python train.py --n_layer=12 --d_model=256 --n_head=4 --n_kv_head=4 --head_dim=64 --d_mlp=704 --vocab_size=2048 --activation="geglu" --norm="rmsnorm" --norm_place="peri" --norm_eps=1e-05 --positions="rope" --rope_base=10000.0 --rope_fraction=1.0 --qk_norm=false --attn_scale=0.125 --bias="none" --tie_embeddings=false --parallel_block=false --extras=["capped logits"] --init="trunc" --init_std_qkv=0.0312 --init_std_o=0.00636 --init_std_up=0.0312 --init_std_down=0.00636 --optimizer="muon_variant" --lr=0.013 --lr_mult_o=0.675 --beta1=0.95 --lr_head=0.0077 --grad_clip=1.0 --warmup_steps=200 --schedule="wsd" --decay_fraction=1.0 --decay_shape="sqrt" --final_lr_fraction=0.0 --batch_tokens=65536 --seq_len=128 --doc_mask=false --train_tokens=392900000 --steps=5996 --dataset="wikipedia_en"
MLP neurons of a small language model. Each row is named by its layer, matrix (down: output weights) and neuron, and shows model dimensions 64-127. Each number is 128 + 24 x the weight over its row's rms, rounded and kept within 0 to 255. A neuron's up and down rows have the sign that makes its largest values positive.
Before each neuron's rows, "fires before" lists the tokens most often just after its 100 highest values on Wikipedia text that the model never trained on.

fires before: " |", "Q"
L8.down299 [106 165 165 111 157 147 121 133  85 140 118 158  71 124 121 136 103  99 136 105 107  79 141 137 127 114 167 101 131 159  89 129 112  69 162 111 108 107 142 136 104 116 121 155 112 133 135 119 134 132 162 187  65 118 108 115 130 152 124 127 122 133 143 128]

fires before: "}", " |", "ron", "b", "f", "°"
L9.down386 [134 148 122 156 106 160 138  83 128 103 133 154 142 170 102 139 160 118  88 105 100 125  99 114 152 160  97  94 160  99 118 119 166 136 145 113 107 130 132 118 121 151 143 132 143 130 177 149 117 114 121  94 104 107 159 141 127  93 167 114 100 157 143 118]

fires before: ".", " |", "%"
L6.down687 [ 84 153 141 119 113 137 160 139  85 147 132  77 142 148 144 143 103 154  97 121 150 122  92 120 169 130 123 131  86 139 137 116 121 108 167 144 134  92  98 157 122 112 171 150 132 141 121 160 156 102 170 123 155 137 156 135 118  77 128 103 128 147 138 120]

fires before: "-", " G", " Fa", "\n", " C", " S"
L3.down98 [138 180 145 126 142 113 105 117 142 135 151  94 143 145 111  97 105 127 117  63 123 118 116 139 153 147 142 110 141 124 128 140 128 129  89 139 172 127 140  90  98 134 137  85 100 155  96 122 129 127 102 131 110 138 142 114 160 104 103 141  96 100 124  86]

fires before: "le", "les", "ation"
L9.down71 [100 153 156 116 125 116  89 165 108  98 116 103 177 123 134 182 101 144 114 129 156 150 135 151 157 101 159 134 140 110 139 160 139 167 130 138 125  75 110  75 133 113 117  98 102 118 130 107 125 124  95  78 136 138 127 130 166 153 159 171 160 169 115 144]

fires before: ".", "°", "ed", " |", "ur"
L9.down196 [126 145 116 144 112 149 146 151 124 107  84 120 105 167 151 135 120 170 108 127 120 134 123 156 110 168 139 114 145 160 116 120 120  80 139  90 116 109 104 163 130 149 102 117 188 105 125 182 122 149 108 171 121 104 119 159 103 118 133 142 152 120 108 143]

fires before: " |", ".", " m", "\n", " "
L7.down227 [155 111 175 160 148 153 154  93 115 113  92 113 125 111 109 137 109 123 142 127 154 155 162 152 132  99 111 112 138  85 112 133 119 138 131 176 139 115 142 147  99 144 115 113 121  95 120  77 119 166 165 167 116 112 107 125 131 145 139 157 105 114 157 119]

fires before: "\n"
L6.down577 [160 131 120 105 104 112  99 124 143 157 112 149 151 109 156 128 140 124  77 171 109 135 126 133 146 166 132 159 151  95 101 118 146 116  38 131 146  90 143 100 132 144 125 138 136 127 112 157 103 121 119 160 131 154 138 100 107 148 162 117  99 125 122 110]

fires before: ",", ";", ")", "\n"
L9.down135 [143 124 106 121 138 124 132 165 144 150 117 126 120  64 115 108 146  99 128 167 154 152 159  95 140 153 101 116 132 108 127 125 122 120  82 135 100 140 143 123 149 127 149 178 145 115 105 116 137 111 102 171 122 191 129 112  97 111 150 132 184 134 118 158]

fires before: ",", ".", " and"
L3.down375 [157 120 148 125 113 107 118 104 125 147  81 110  99 105 132 127 156  93 104 138 151 193 113 145 145 123 156 122 157 105 144 109 141 111  93 145 166 122 161 141 153 120 153 150 131 167 175 136 168 143  86 175 178 166 140 108 111 101 154 139 155 134 127 157]

fires before: " |", ";", ","
L9.down138 [130 139 128 128 174 120 111 130 199 100 132 118 106 151 116 128 117  95  96 168 122 122 113 142 118 112  96 112 164 140 138 114 134 120 153 140 108 112  70 147 126 149 100 124 150 130 100 103 138 151 136 120  68 139 159 135 123 103 142  83 148 124 161 134]

fires before: "ed", "ing", "s", "ment"
L8.down555 [ 88 106 139 115 136  95  89 112 168 169 158 157 144  95 127 124  90 144 155 120 135 153 172  99 136 129  96 171 115 164 150 139 146 110 124 146 135 117 140  98 119 161 128 113 120 146 150  96  61 150 121 156 128 140 130 118 114 151 111 112 133 113 101  90]

fires before: " |", "s"
L6.down252 [123 129 137 105 131 103 127 131 122 110 107  83 127 140 122 160 127 177 118 123 128 148 127 153  87 131 107 140 109 139 136 163  94 104  88 145  92  76 150 138 149 102 130  94 115 153 139  92 142 181 137 182  88 138 177 138 140 109 176 171 127 110 117 129]

fires before: " |", "s", ";", "ate"
L8.down505 [ 85  80 138 150 124  96 133 167 137 122 118  86 102 111 111 120 106 148 107 120 145 159 143 136 135 126 112 185 103 165 117 133 128 116 107 134  74 144 118 133 108 106 166 110  98 138 143  87 105 159 118 133 136 155 100 136 124 128 133 106 123 129 126 134]

fires before: "ment", "r"
L8.down32 [121 119 130 141 119 100 122  97 140 133 118 159 112 122 129 135  83 136  94 100 138  82 106 102 142 140 142  99 136 160 142 159 140  90 149 137 128  88 145 108 131 133 178 114 144 106 143 105  93 119 101 137 112 138 145  93 157 161 142  90  77 137  89 128]

fires before: "\n", " The", " In", " ", " This", " A"
L6.down343 [174 121 108 119 108 117  94 162 154 131 119 117 108 130 143 123 117  85 124 134 118 129 145 135 140 132 154 123 156 152 128 163 125 106   0 130 149 141  98 111 107 147 114 110 122 118 119 116 152 113 135 189 172 106 137  99 130  98 149 166 111 110 105 124]

fires before: " 0", "\n", " 1", " ", " —", " 2"
L3.down598 [115 104 129 126 122 104 156  94 115 150 121 117 137 174 126 149 166 121 107 127 117 108 144 120 133 112 112 112 173 173 138 105 121 120  84 104 138 152 104 106 115 152 140 167 110 171 123 127 152 120 144 102  98 107 142 150 113 156  99 115 112 154 117 151]

fires before: " |", ".", ",", " "
L3.down642 [ 91 119 136 104 165 153 108 136 131 122 163  89 116 109 142 135 106 122 143  85 113 151 123 146 116 116 129 138 155 130 167  91 108  92 135 138 121  95 133 137 108 107 120  92  92  86 142 149  98 156 140 120 154 129 139  92 143 161 127 106 156 104 114 123]

fires before: "-", " "
L9.down629 [129 122 141 141 139 121 127  68 117  88 128 142  65 128 114 135 124 109 137 132 120 113 125 123 142 142 121 142 133  97 167 128 128 120 115 140 130 153 133 132 103 164 150 102 134 148  89 120 122 159 125 120 130 107 133 135 135 151 115 139 162 123 141 126]

fires before: " that", " the", " to", " a", " he", ":"
L9.down487 [127 119  94 118 162  69 149 150 101  77 138 120 129 146 124 169 114 100 145  87 164 152 164 132 144  87  95  86 129 111 124 120  83  74 159 150  87 128  79 134 135  98 164 111 142 144 147 162 130 112 135 129 106 129 113 153 131 123 136 154 113 110 135 100]

fires before: "N", "um", "e", "s", "ic", "es"
L9.down644 [ 96 145 105 144 125  91  99 129 115 111 164 114 126 141  99 159 139  96 147 112 160 186 103 178 111 161  63  96 148 138 104 145 136 159  83 143 134  98 149 148 121 125 148 145 154 110 136 113 156 155 110 150 162 152 119 103 139 111 112 130 116 139 115 130]

fires before: "-", "\n"
L8.down169 [150  99 135 151 114 129 143  67 127 151  61 150 103 117  92 168 134 112  94 142 148  84 153 154 102 109 129 101 140 116 116 105  82 100 104 104 109 157 152 127  96 141 152 137 154 141 106 110 159 161 105 121 129 106 122 100 131 107 148 124 128 131 134 173]

fires before: " ", "\n", " —"
L7.down333 [152 103  91 166 174 141 126 115 103 135 137 111 132 136 185 125 123  99 107 159 106 139 125 127 131 135 137  75 154  99 121 164 123 111   0 108 101 134 100 114 111 155 143 102 133 167 154 143 130 122 112 152 117 118 164 170 170  98 121 128 128 112 122 143]

fires before: " |", ":", ".", "\n", "–20", ")"
L9.down235 [119 113 164 142 140 127 189  91 145 115 133  85  77  91 146 177 151 136 127 153 141  76 153 123 137 112 178  80 128 123 158  86 128 113  89 131 113 166 182 163 149 101  97 163 157 114 100 138 119 127  67 126 185 120 150 106 102 118 103 136 130 137 155 133]

fires before: "ed", "bu", "in", "e", "es"
L9.down618 [139 159 159 156 140 121 127 159 126  90 151 119 157 103 102 131 131 138 130  98 101 149 119 149 119 102  90  93 159 151  92 126 141 140 130 168 113 129 124 137 113 140 145 143 137 155 109 119  76 133 153 139 116 129 100  83 129  89 133 150 152 122 125  99]

fires before: " |", " medal", "al"
L7.down635 [183  97 124  75 123 138 149 135 130  89 129 143 121 112  47  79 107  89 164 129 121 100 137 180  73 112 104  94 120 125 124 122 118 111 140 103 138 137 107 136 127 127 142 130 158 157 114  84 133 132 131 143 118 164 134 138 125 136 114 103  97 105 133  99]

fires before: " |", ".", " ", ",", " ("
L7.down506 [152 121 120 130 137 161 162 108 138 154 119 138 179 116  95 146 144 151 101 137 140 139 111 169  95 114  58 166 118 116 136 144 144 159  84  75  93 113 126 126 166 109 134 102 107 118 143 145 111 133 111 151 108 110 121 155 138 102 163 112 119 143 125 128]

fires before: "|", "-", "\n"
L3.down282 [133 172 118  99 168 101 118 134 139 172 147 132 153 121 120  77 119  91  95  82 125 158 104 110 134 114 155 107 179 124 128 153 140 127  57 104 145 142  91 130 129 163 116 127 176 168 119 111 130 134  96 105 167  96  98 139 172  91 113 150 151 137 108 121]

fires before: " |", ":", "–", ";", "–20", "–1"
L6.down221 [108 141 157 144 117 124 131 129 118 163 138 149 166 109 141 118 110  46 133 131 141 121 122 116  99  81  90  88  91 156 115 136 142 125  86 161 107 155 113 189 120  93  97 127 115 131 161 153 135 141 136 162 123 125 132 170 131 144 128 137 107 110 146 111]

fires before: " |", ".", "″", ":"
L9.down171 [142 133 126 104  74 148 120 177 147 129 147 156 109 138  91 167 136 111 161 149 107 113 129 125 122 125 161  80 137 109 154 108 162 108 160 115 159 165 139 169 120 128 161 127 105 156 135  84 129 154 148 125  95 164 143 127 154 113 111 145 145  83  84  92]

fires before: ":", "\n", " |", ")", ",", "."
L9.down26 [134 102 125  94 135 110 143 131 115 102 148 108 155 132 115 138 171 125  98 105 133 162 143 141 181 141 146  98 147 128 112 121  94  85 120 114 120 110  82 145 153 152 138 109 140 120 171 120 108 146 122 177  84 160 139 116 117 115  75 122 134 117  84 118]

fires before: " |", "%", ".", "x", "born"
L7.down87 [127 116 156 181 109 129 126 144 124 143 141 145 131 157 132  90 111 126 133 117 153 138 145 105 139 121 147 132 135  83  86 151 132 178 162 120 139 150 151 158 117 101 102 115 150 129 154 115 129 153  89 136  99 151 127 110 126 149 148 129 109 109 182 107]

fires before: ",", ".", "\n", " "
L6.down202 [149 166 118 143 147 121 144 124 113 161 126 133 109 114 101 164 144 134 135  78 108 152  81 104 161 148 143 144 163 124 122 117 147  98  37 115  64  96 126 112 173  98 159  99 152 141 145 116 105 141 103  89 143 137 155 147 101 162 150  86 118 114 118 101]

fires before: ",", " |"
L7.down548 [112 136  91 116 116 141 153 185 121 125 139 158 144 151 104  97 159 133 142 157 126 152 126 110 145 105 117 144 137 124 119 127 145 142 113 121 130 103 119 162 134 156 166 153 137 154 146 138 135 164  65 124 151 176 145 150  98 141 147 132 128 157 130  96]

fires before: "%", " |", " m", " ", " c", "."
L6.down52 [107 201 109 111 144 132 138 113 137 139 118 135 127 116 141 159  96 139 156 142 101 130 147 108 132 162 169 133 137 116 118 136 144 157 108 116 114 163 121  94 129 137 131 146 115 152 145  98 107 133  88 107  63  97 167 159  93 159 150 112 134 128 135 123]

fires before: " |", ",", "ing"
L3.down640 [ 92 184 104 118 152 116 171  94 119 142  95 166 114 167 155 100 112 140 127 155 131  85 106 127 146 149 129 125 140 133 118 107 149  84 112 137 101 126  87 150 145 165 117 113 127 138 124  88 139 128 130 120 122 116 118 180 158 140 135 103 113 167 122 141]

fires before: "-", " (", "\n"
L9.down572 [139 121 110 126 127 116 117 105 106 118 137 125 116 127 115 112 160 124 100 130 137 146 106 119 183 147 136 107 122 142 143 129 141 135 123 137 105 172 146 115 122 140 158 132 130 135 147 139 143 138 107 124  91 116 141 155 140 140  93 125 131 123  99 112]

fires before: " |", ".", " (", "/"
L8.down696 [121 118  97 115 116 119 158 125 135 102  68 121 102 181  83 139 121 132 114 141 140 132  66 146 166 146 111 130 115 130 131 124 113 153 157 176 118 109 138 185 103 126 144 135 141 130 120 138 139 127 153 178 141 115  79  77 135 153 131 112 138 118 117 148]

fires before: " |", "\n", " p", ".", " (", ","
L6.down519 [103  86 129 161 106 117 100  97 119  97  97 126 120 121  95 129 106 123  96 133 106 158 101  96 150 115 153 111 130 117 122 151 131 163  92 133 113 158 136 108 105 101 148 132 145 113 129 127  81 172 107 133 113 114 111 152 137 143 103 143 121 130 138 111]

fires before: "al", "\n", "ation", "ography"
L7.down243 [126  77 131 124 142 169 152 119 118 115 118 107 112 161 107 170 143 102 126 103 106 132 162 120 140 115  88 163 151 149 108 128 102 116 137 104  83 136 131 140 126 151 153 135 169 132 104 152 150 159 119 132 111 156 105 179 119 105 132 128 102 130 123 133]

fires before: " |", " (1", " (", ",", "ed", " game"
L9.down648 [139  95 145 133 113 134 132 114 160 134 121 129 115  83 152  94 125 188  81 157 139 172 129  94 176 120 136 121 110 137 101 106 126 133 133 103 113 141  98 145 115 130  99 140 102  92 147 153 182  74  96 129 119 150 164 131  79 148  93 126 124 141  98  98]

fires before: " |", " as", " (", "\n", ","
L9.down282 [163 122 117 137 129 144 138 137 150 100 120 121 122 142 146 150 154 171 121 138 120 103 112 130 136 121 137 139 119 113 112 123 107 156 194 139 122 107 145 129 128 126 107 114 141 164 147  93 137 127 114 160 146 131 149 128 143 133 154 135 156 114  68 106]

fires before: " |", "ad", "-"
L6.down159 [100 151 139 127  82 110 123 153 142 163 173 146  94 144 117 140 158 123 141 141 128 118 126  97 127 107 106  98 103 117 153 112 150 121 173 142 135 166 134 145 152 135  85 160 119 132 142 128 132 133 147 127  95 135 148 122 138 154 136 135 102 146 156  83]

fires before: " 0", " 1", " 2", " 3", "k"
L9.down675 [140 127 143 137 163 112 161 139 159 144  95 138 150  97 121 127 171 128 122 140 146  85 137 107 142  92 108 140 147 115 155 149 137 135 102 148 128 129  89 120 122 132 132 135 134 124 133 131 122 123 129 151 104 134 147 115 117 167  97 118 128 171 121 100]

fires before: " |", ")", "00", ",", " ("
L8.down667 [122  88  93 107 113 119 106 149 122 143 145 148 151 134 137 131 118  97 136 145 132 192 104 124  99 128 130 146 164  96 162 137 153 133 123 143  90 129 114 127 137 158 172 141 146 121 136 115 129 109 156 138 109 154 146 156 133 143 171 123 122 169  85 114]

fires before: "E", "W", "ish", "k", " England"
L8.down511 [144 117 126 128 108 143 174  82 107 175 103 165 149 154 137 156 155 129 123 160 102 114 122 165 106 130 137 123 104 130 131 111 137 142 130  94 100  98 134  95 110 105 125 120  91 116 175 131 139 115 110 126 155 108 131 120  87  61 150 145 159 139  98 135]

fires before: ":", "q", " name", "fa", "er", " |"
L7.down386 [ 77 127 113 123 143 123 143 201 152 155 161 151 147 101 117 168 145 145 141 117 117 115  88 129 145 154 130 103  69 124 130 129 183 119 134 119 187 100 134 118 100 174 121  96 122 122 101 154 134 173 152 172 132 170 167 124 110 157  87 162 131 142 144  94]

fires before: " |", ";"
L3.down141 [104 123 113 125 134  86 145 111 124 145 122 166 100 122 162 131 126 127  99 106 130  77 110 131 127 130 135 141 101 166  63 160 104 125 120 137  89 125 154 122  96 155  93 125 181 151 117 119  89 102 132 119 119 112 157 167 100 135 130 156  87 125 105 133]

fires before: "–1", "-", "–0", "–", ".", "–2"
L9.down626 [ 69 149 122 106 126 147 158 130 119 136 137 159 117 146 175 100 120  76 126 145 124 147 156 139  91 162  86 123 112 135 142 161 134 159 139 133 128 151 134 131 118 109 140 102 147 144 133 132 154 158 176 104 131 137  96 127 144 118 120 143 127  81  88 110]

fires before: "ed", "s", "e", "ing", "es"
L7.down359 [ 95 126 107 127 144 118 102 136 156 106 117 160 164  95 119 160 120 118 140 100  99 139 102 143 125 121 142 113  89 148 146 153 111 135  60 109 122 100 126 133 100 180 140 177 113 137 105 127 120 137 114 137 105 147 151 122 152 103 100 103 124 123 143 122]

fires before: "ed", "ment", "ing", "s", " a", " the"
L7.down339 [ 96 110 113 116 151  86  90 152 160 137 107 114 124 170 100 159 112 102 148 110 153 140  76 112 128  92 155 104 102 142 111 187 102 123  85 111 130  72  89 141  77 114 136 104 130 129 145 140 160 116 125 150 113 112 138 125 104 107 137 124 111  82 126 120]

fires before: " |", "\n", "}", ")", "g", "m"
L6.down360 [108 156 121  90 131  98 122 120 115 103 112 125 107 150 126 141 110 128 116  64  89 104 118 150 141 121 117 133 129 105 123 107 112 117 139 149  96 167 163 123 122 154 128 140 139 165 125 160 109  90 153 151 102 168  89 137 137 146 123 107 161 192 161 123]

fires before: " |", ";"
L9.down333 [151 113 140 149 132 113 148 143 126 131 118 150 142 144 105 109 193  81  91 122 160 105 154 143 117 127 140 147 115 116 161 132 158  94 159 135 122 125 116 159 156 117 147 143 165 137 104 128 110 144 124 112 112 163 112 143  77 155 103 127 109 142  99 134]

fires before: " |", "20", "fe", "mo", "duc"
L3.down422 [104 186 107 102 120  85 149 162 131 148  70 102 128 142 128 129 152 125  99 142  86 115 133 125 111 126 169 168 135 203 116 143 165  91 111 114  72  78  90 174 128 127 121 162 152 164 153 151 114 128 135 129 120 114 159  99 146 132 126 128 125 133  89  95]

fires before: " |", "%", ")", "°", "/"
L7.down112 [100 144 146 141 112 138 139 138  98 120  85 174 109 102  92 180  96 132 111 115 100 108 147 104 139 136 168  88 144 123 164 131 105 101 119 125 102 110 142  72 154 123 127  81 144 121 143 152 113  96 141 118  90 137 154 150 136 101 183 141 145 103 154 135]

fires before: " |", ".", "\n", ";"
L3.down590 [114 103 166 126 153 117 124 119 105 173 124 113 104 124 159 118 142 124 133 121 161  47 127 101 125  97 126 142 190 125 174 149 156  94 117 128 141 108 102 123 134 141 157 132 113 133 151 129 148 174  87  80 122 158 115  96 138 150 110  75 143 111 141 121]

fires before: " |", "\n", ";", ")"
L9.down606 [ 97 164  90 105 137 133 154 184 138 162 118 169 179 163  98 103 127 114  81 107 152  70  78 103 140 111 180 100 131  88 106 120 154 143 141 120 157 130 144 118  93 125 107  82 146 155 126 147 155  96 117  70 118 141 124 111  82  92 120  96 159 134 140 123]

fires before: " |", ")"
L8.down481 [117  77 130 155 119 100 146 128 122 148 125 148 103  69 148 150 121 120 116 136 174 109 118 129 116  82 117 154 135 134 124 124 112 133 125 120 106 123 161 187 132 144 168  92 123 134 111 162 129 123 126 128 164 164 131 127 133  91 174 116 136 149 142 133]

fires before: " |", "ad", "°"
L9.down339 [114 142 163 136 112 140 119 167 135 104 133 130 144 134 101 146 102  95 143 122 121 146 106 160 136 120  78 140 113  86 161 103 113 116 155  95 118 128 113 106  70 109 178 117 159 154 147 108 134 115 109 109  95 142 121 149 131 197 151 163  84  84 114 109]

fires before: " |", ".", "Q", "im", "±"
L7.down529 [113 117 106 147 156 117 131 112 111 165 148 123 143 106 154 146 129 113 102 135  95  99 135 122 115 133 139  95 117 125 100 103 122  83 124  99 140 123 107 125 130 112  98 162 181 173 134 169 126 120 103 129 177 128 117 147 111 128 100 110 121  92 101  80]

fires before: ",", "–", ":", ")", ".", " |"
L6.down530 [124 131 130 138  92 142 115 135 165 151 109  99 109 125 170 122  91 106 126 126 123 120 130 121  99 149 114 128  93 176 100 126 130 121 130 147 142 146 132 109 107 157 128 126 143 149  99 126 117  92 138  86 114 163 125 129 124  85 127 103 113 127 113  97]

fires before: " |", ",", ";"
L9.down689 [137 122 133 175 151 112  94 111 153 108 162 166 107 111 141 117 115 127 115 143 139 157 143 119 125 148 150 119 146 182 118 102 150 147 137 125 170 130  80 142 144 159 111 173 145 127 138  87  96 132  82 172 108 136 131 107  96 120  81 182 139 147 122 131]

fires before: "ed", "s", " to", " that", " the", "ing"
L8.down530 [164 108 113 129 163 160 119 139 161 107 136 145 127 107 132 155 114  91 161 120 110 132  96 147 111 103 161 144  76 146 123 132 111 132  92  90 101 120  90 108 109 129 119 140  98 127 147 153 130  85 102 142 119 126 125 139 129 123 100 146 126 108 149  71]

fires before: "th", "°", "gue", "ion", "ve"
L8.down233 [122 119 153 117 124 150 118 142 129 157 144 102 132 144 161 121 112 125 166  94 126 127 131  92 147 145  97 128 150  99 127 184 114 108 122 123 123 154 110 105 136 119 110  76 138 138 104 134 135 165  80  97 104 134 135 113 142 131 135 162 154  86 121 158]

fires before: "ment", " |", "ce", "r", "or"
L6.down505 [ 76 151  43 119 155 138 126 139 133 155  89 146 115 103 139 116 122 120  97  87  97  91 143 125 162 110 156 113 107 115 144 154 127  93 187 103 116 126 168 117 112 120  81 116  89 126 149 122 103 138  95 119 158 141 110 120 101 150 142 102  85 143 104 157]

fires before: "\n", "n", " 0", "ine", " 1"
L9.down25 [139 172  93 156 154  93 157 131 125 122 111 103 167  98  75 102 126 118 105 130 170 129 116 139  65  95 148 132 123 141  89 135 122 105 109 135  90 140  67 140  92 152 122 111 112  92 146 123 102  99 154  82 110 107 146 136 137 136 123  74 145 124 161 125]

fires before: ")", ":", " |", ";", ",", "\n"
L8.down484 [ 82 145 114 126 174 118 143 112 110 151 149 112 149 104 107  62  94 109 129 170 142 103 119 151 138 138 146  93 153  62 148 117 132 129 122 131  94 136 155 155 124 137 101 115 130  76 160 130 120 114 126 134 126 138 137 128 121 108 111 129 157 156 102 145]

fires before: "s", "bit", "it", " |", "ive"
L6.down170 [153 129 123 150 133 125 172 158 136 129  89 147 138 167  79 115 157  92 121 120 137 153 164 111  75 143 157 133 129 166 117 169 102 144 176 158 163 109  95 141 125 100  89 116 107 104 127 130 154 103 192 101 141 150  95 122  86 125 139 114 113 144 159 135]

fires before: " |", "\n", ";", ",", " m"
L6.down620 [134 153  98 137 119 177 117 172 143 139  87 130 159 124 132 158 130 147 180 102  94  80  94 107 120 118 158 151 127 126 114 140 151 153 108 147 140 104 133 131 132 151 141  82 142 150 126 113  96 162 101  76 117 133 129 172 128 108 159 118 110 121 158  92]

fires before: "t", "y", " ", "\n"
L9.down133 [139  94 154 131 115 149 168 126 123 116 114  97 125 111 122 161  74 141 154 122 162 145 114 125 143  90 104 117 123 115 123 125 104  81 120 153 141  74 157 101 131 103 112  91 131 103 106 117 136 181 147 106 135  91 129 124 111 186 151 155 153  84 130 128]

fires before: "ing", "ment", "ed", "ig", "ition", "or"
L8.down251 [160 159 128 104 102  96 134 139 126 134 102 151 162 141  95 112 110 180 128  91 184  98 143 139 140  76 123 101  94 138 158 113 112 135 149 127 143  96  53 158 136  98 142 113 121 145 140 134 143 179  85 151 158 155 158  96 110  71 167  88 120 112 168 118]

fires before: "le", "ip", "les", "ular", "led", "id"
L8.down136 [158 124 135 108 177 109 103 132 134  99 137 128 134 139 141 162 143 152 117 115 140  79 132 141 152 106 155 132 138 143 164 140 166 151 118 118 118 109 110 118  90 143 128 145 120 137 108 152 139 151 121 124  99 130 102 141 152 113 128 149 157 132 132 193]

fires before: ":", " |"
L7.down232 [ 98 123 124 135 130 133 152  88 115 155 106 110 147 136 177 103 137  82 151 121 156 117 177 137 169 118 155  89 159 129 117 152 136 124 123 114 150 128 105 134 188 150 135 114  98  90 172 123 108  84 108 163 136  68  77 113 123 123  94  97 138 114 119 117]

fires before: ",", ".", " |", " 2020"
L7.down81 [147  80 109 113  99 119 112 102  97 158 107 161 148 149 117 138 153 138 126 162 113 125 166 164 138 152  89 161 126 128 116 138 129 111  98 127 123 103 126 132 131 102 136 132 135 107 104 132 100 150 131 188 124 164 156 143 141 172 175 112 145 112 107 154]

fires before: ",", ".", "°"
L9.down246 [102 103 195 141 164  93 129  85 127 135 172 146 133 127  99 156 121 117 149 103 131 117  80 155 135 102 109 130 160 136 108  98 110 116 205  73 120 158  84 118 115 146  69 137 136 108 131 141 110 105  95 174 121 128 133 164 138 127 141 127 129 112 151 132]

fires before: " |", "–20", ":", "–19", "s", " ("
L7.down420 [137  76 112 157 111  97 142 123 166 130 124 132 116 135 116 117 146 119 143 106  98 110 176 118 144 172 115  91 143 148  91 154 137 150 133  80 165  99  79 124 126  95 148 136 117 104 171 153 101 129 163 142 141 145 101  87 121 128 122 113 129 136 144 100]

fires before: "|", "|---|---|", " |", "---|---|---|---|", "°"
L9.down576 [121 154 102 142 127 137 138 125 153 140 114 140 127 149 127  63 143 143  90  93 136  88 140 144 177 118 151 125 152 113 115 120 121 129 173 139 142 103 106 145 107 163 120  98 180 128 125 156 134 121 141  78 113  94 162 147 135 115 166 102 118 117 146 145]

fires before: " the", " which", " his"
L7.down189 [135  97 127 119 165 142 123 146 130 115 219 138 104 136  95  97 107 121 104 109 152 146 149 128 120 135 123 140 157 125 110 129  93 128 115 151 126 135 106 143 138 108 156  94 132 120 132 109  92 124  95 185 105 125  90 149  99 158 107 120 151 154 141 141]

fires before: " |", ":", "n"
L9.down525 [103 127 126 113 102 109  98 134 123 127 147 128 105  89 129 123  92 124  89 141 179 127 127 155 151 118 148 152 216  95 154  99 109  76 148  86 130 140 118 139 121 147 121 136 178 114  99 130  88 129 122 138 138 193 130 102 120 162 155  87 124 133  87 140]

fires before: " |", ".", "–"
L6.down495 [135 154 169 119 103 118 102 110 167 134 134 125 148 171  69 136 117 144 124  72 124 135  99 124  84 106 155 126 136 127 130 122 139 139 136 169 128 128 108 120  91 101  97 171 142 125 114 113 105 126  82 130 117 132 143 140 129 155 143 121 117 164 136 132]